Weights of a small GPT-style language model, trained from scratch on English Wikipedia.
Size: width 640, 5 heads of 128, MLP 2560 tanh GELU, 80.6M parameters.
Architecture: learned positions, untied embeddings.
Training: 1066M tokens, 4501 steps.
MLP neurons of a small language model. Each row is named by its layer, matrix (down: output weights) and neuron, and shows model dimensions 64-159. Each number is 500 + 25 x the weight over its row's rms, rounded and kept within 0 to 999. Numbers have three digits each.
After each neuron's rows, "raises" lists the tokens whose logits its output raises most directly, leaving later layers aside.

L5.down1395:567505480515496519514503519527495550461454504531466472519497517482513496488521523531532507508482488485460514504504483525489528487490479513491528505471461491473489541512468488506502493489509468561507459510495509512504465514482513459479509516507489494498476485450504471504464506546503507491
raises: "id", "une", "un", "nd", "nk"

L5.down2156:489485520522466526514542508474468483459522501518529552496477546503526486500499471539493539539548486501503540470453484518489527511534523521531549522529512505519502517505487511510514503528502508526463498461493533497507510534496496551529509528530507529455509542556532544526497480479511547493
raises: " Runners", " promotion", " runner", " Bronze", " Semi"

L5.down2010:544483496517471522505526524498512507500493517484527533523475525497528476506461494466495533514477511469490528488502516495478516500522522473505522505483523479511516520562506497494446524496502515525524508482537495500571507538497488487478497562517521460519503543488496522487510473481492458489
raises: " 1910", " 1900", " 1880", " 1897", " 1930"

L5.down1190:545508506516483550533516528528525511509493505524538474478474495502475471430550482476495521491499518517481521476532515510500469447520466572474504447519539475494532496486449453463495494491541541521496520512493503485538518482493506493511521504492488473439501518484535524509529495491516486515
raises: "our", "id", "ces", "mas", "head"

L5.down1906:486465529469490473450449467532516465492503511495535432542516486502513482475433480503508545500495529447490482464473496553516483493460487496496477537511499526503478479505472500449479472493504492527485487481510493503454508468509486504464483531502519519512533520549495501497493536494469525519
raises: "reg", "rea", "ta", "rid", "350"

L5.down1425:534481499515426489501464503522503515509513534514511496480523519510494519540535513498507525496535506533494496438506486515472479501505496525480518507471503553513489513490550490500492527540512496458535507491472496494470523518511479454450490503534443472495451496495546517514518484490509540547
raises: " rest", " remainder", " following", "rai", " night"

L5.down2088:528544450549459502466514523494500507510523503533517507485487505467524506490516464496479489467496488491485503582559509530495505576509505536503508474543527467477567525512491498541486486493501470508537506481498521499575474505516561501479477535506498520447459524490526502490488512508491523499
raises: "im", " ha", "q", "ij", "hy"

L5.down904:538504532486520522510469453486468487496546526538477527530446494490499498482532528516537472520525501453469454478502526469491510486483503512529489444524529459496453493525445518461535515491542500502481451498514517468485564487543523507510502517514511517549477498494532476491516526493471511505
raises: ":", " follows", " 2022:", " that", " 2018:"

L5.down1333:490488489525489465488530485510530489551508519483466516470477524497506499473464456490488452497501498465562450517515507512501486477499507515461515525501499511476499498525500533549526498496514486548516497543510522481525455483488530462491501541479506538526481505481485519467514519511481508496
raises: " address", " map", " report", " liner", " notes"

L5.down2230:462485495489496496469490494543482540497418510490490482459517506498495507501492488472526506537529506546459466467456501492502480502523462501525505507515475505478522466510526539483536477490512467527514478506479458513472462474535479499495454468496476525486507490485519471478512478501479525512
raises: "ne", "ke", "nee", " ill", "nes"

L5.down549:498484531485506470497470489491514547501468574524497515521507504510485509520516510461507518518458490509546520516507520549486497518543489483477544498520473482548508502523529487534511501509506518544469516481553479484437508474537514512465504542505477494501485449516523492514533512553496512503
raises: "ability", "ant", "ants", "able", "ance"

L5.down234:491497495544519470454546508434526482502491464494527464514518493482484487511489530516517510519526536507476520517527507493469497484458523525472437499505492492515511491491525536490485465553531516500418501563537508521527502511529524537496484477560554456511445497491490478503545521504504469496
raises: "ze", "ón", "hen", "zy", "thorn"

L5.down0:502517450494485499490496560518487525477490492511499545529549532441514453440467491485523501538484506486485524552528522520521509488477487536503502506540450489486462480468493522521516506503516521500496516471488492507530492470515492456484510534481490460468500513498485480488524518514513497498
raises: "ge", "qu", "gy", "th", "ship"

L5.down2359:475477509522476491489477480508508495484512423498521506500488497533470536480467505580497550486476504477538496495511518536538513506508482516508488488528510488486543512488553526505510504495515514519461544486450517489531500508550531510493520511538497508506467483512481511534523520527482517475
raises: "-16", "-2", "-15", "-17", "-18"

L5.down2030:524485480456507532504501479522480482409509528516503534472518510462474508495521522531532463495480524505505479475534512514480472518541493548540507486533490479470476515512485451482501508531499480508507498494478492457535479470558457503469510479466512472527509524500473499486490475491515486509
raises: "ly", "ally", " than", "go", "ating"

L5.down483:470493539463479522501495532509475515535511509478527506520483501496507489519495525497474527505497481514484556494484529539499527488500474489513506523517494529474459497488479530488477490506478510524526519515473531474546506510500493481516503509492463525532462492497461536471526518468505495498
raises: " week", " September", " month", " November", " December"

L5.down2052:508544539551499487531526543515517535517495520477517464498533484516478502541482529486515481479522460536499528508519533472521549484485529518484500506492527495497508459556468514502533488513475476532495487498542521496509505542487538510495550504550508478527479527547523480473501516503522471493
raises: " Rotterdam", " held", " Basel", " opening", " Paris"

L5.down2131:510536531529502535514484527551532519485520496507487567499527500470535487514549450509526498498477469514516501520528483557539516514508515499455488502475497492486523499508529467496512479512540510520515512510493516501511458508502514522524557522524495456494523506527507517497518496494508502510
raises: "led", "works", "red", " Sciences", "ling"

L5.down798:465498482497489466515455524436477511538503496484522513494484509492520469453516489490541490516478471516511474522525504510515548525486507556484484498509549533505486557498462466503472530511480481524530487511482485548492523476461490469478509513548503498500563493483540416516498465466506507471
raises: "f", "take", "du", "c", "ung"

L5.down1391:526518531523490514463504508531502485501516493496489508499522470494527538522497566504529496498526520532462493522495497532529491489495491524475541517500529494497534561516535524556523491463516508530510516526529491518515521517449524523496554535517503496513527528518514486503486500467511486485
raises: "MT", "LP", "PAC", "TF", "IS"

L5.down305:486561535517465525480530512525513513492475471501509495489495521496510495518478511503496505518551498517533515479504500518515512498494505476510530538504489485530480498483470481541512475516503500518529457506477495474486492526547534519501465525525480504511480486530512524557514463467512499536
raises: "ova", " wife", "ová", "tina", "es"

L5.down2495:541538497460518534496482537477495476512498537524497530514479507537514508514477467479547500525540522542515486552498530515531497475527478484470496534499470549468484456499497481490510501444440491513501515473474536526516534531470526527490522473522518527500432512470526512463517498510492485538
raises: " before", " following", " above", " below", " prior"

L5.down69:429540516479524481496471492574471496511482494528503514533509499467491496489471484507508494540487513503492511489483511495515473480530514490469502530535525527520478543493502510491507506552463449464487489492504465450485491514494479503467510505565488471487523524524504490482464523505497482476
raises: "ship", "g", "ga", "gy", " role"

L5.down2194:508528482508521493476498502477531517511522485503428501525503526503521458530500525520460494488528491450542524532479529478521530492505500486542487493510506536525532510535496490557510500487469492473517495488484525481547509523523516531547481510513525467490493454445527482539496512516495502506
raises: " data", " guidelines", " performance", " records", " analysis"

L5.down387:503504490514468527504499467508494545493468493557500525457492482506498467455493483460503502471531477497486517471491485520526514515480461494514512474515480561513437487484537524493498517503489537494528529538480460516504483460507524476482531530502491487456486530470520442517533530474499499498
raises: "cus", "eve", "ll", "fer", "er"

L5.down645:475491536514486524491505556512512513498522511504482487516537541526517472513523484508512510478538544530559524506463538517491486464524462527478489505496482500520459509543544512468555507507527494515495517514469491482546523516519476544562516471501538570547480494504509490465503522522485498517
raises: " figure", " percentage", " comparable", " share", " alone"

L5.down240:502530532502446515528455544513453483478488468477519482538516472554470503513484511553502479424491459500515516511475527499523500500530531505480549494493512533505475454481532488461533483505519515491499514481471487488515480554501530510516516505468514538562463482515520492555487499516494514472
raises: " =", "=", " −1", " ×", "|"

L5.down231:546501475521455535492458513476477529491485491493469516529520502491489525545515517526554528493463482502507465477519515511526480508474522472492500516523547473517500446519508505497503488504493492541523543493529494484497488485540548549461537551488446501505531506543500486509468522480485514520
raises: " designated", " constructed", " promoted", " removed", " built"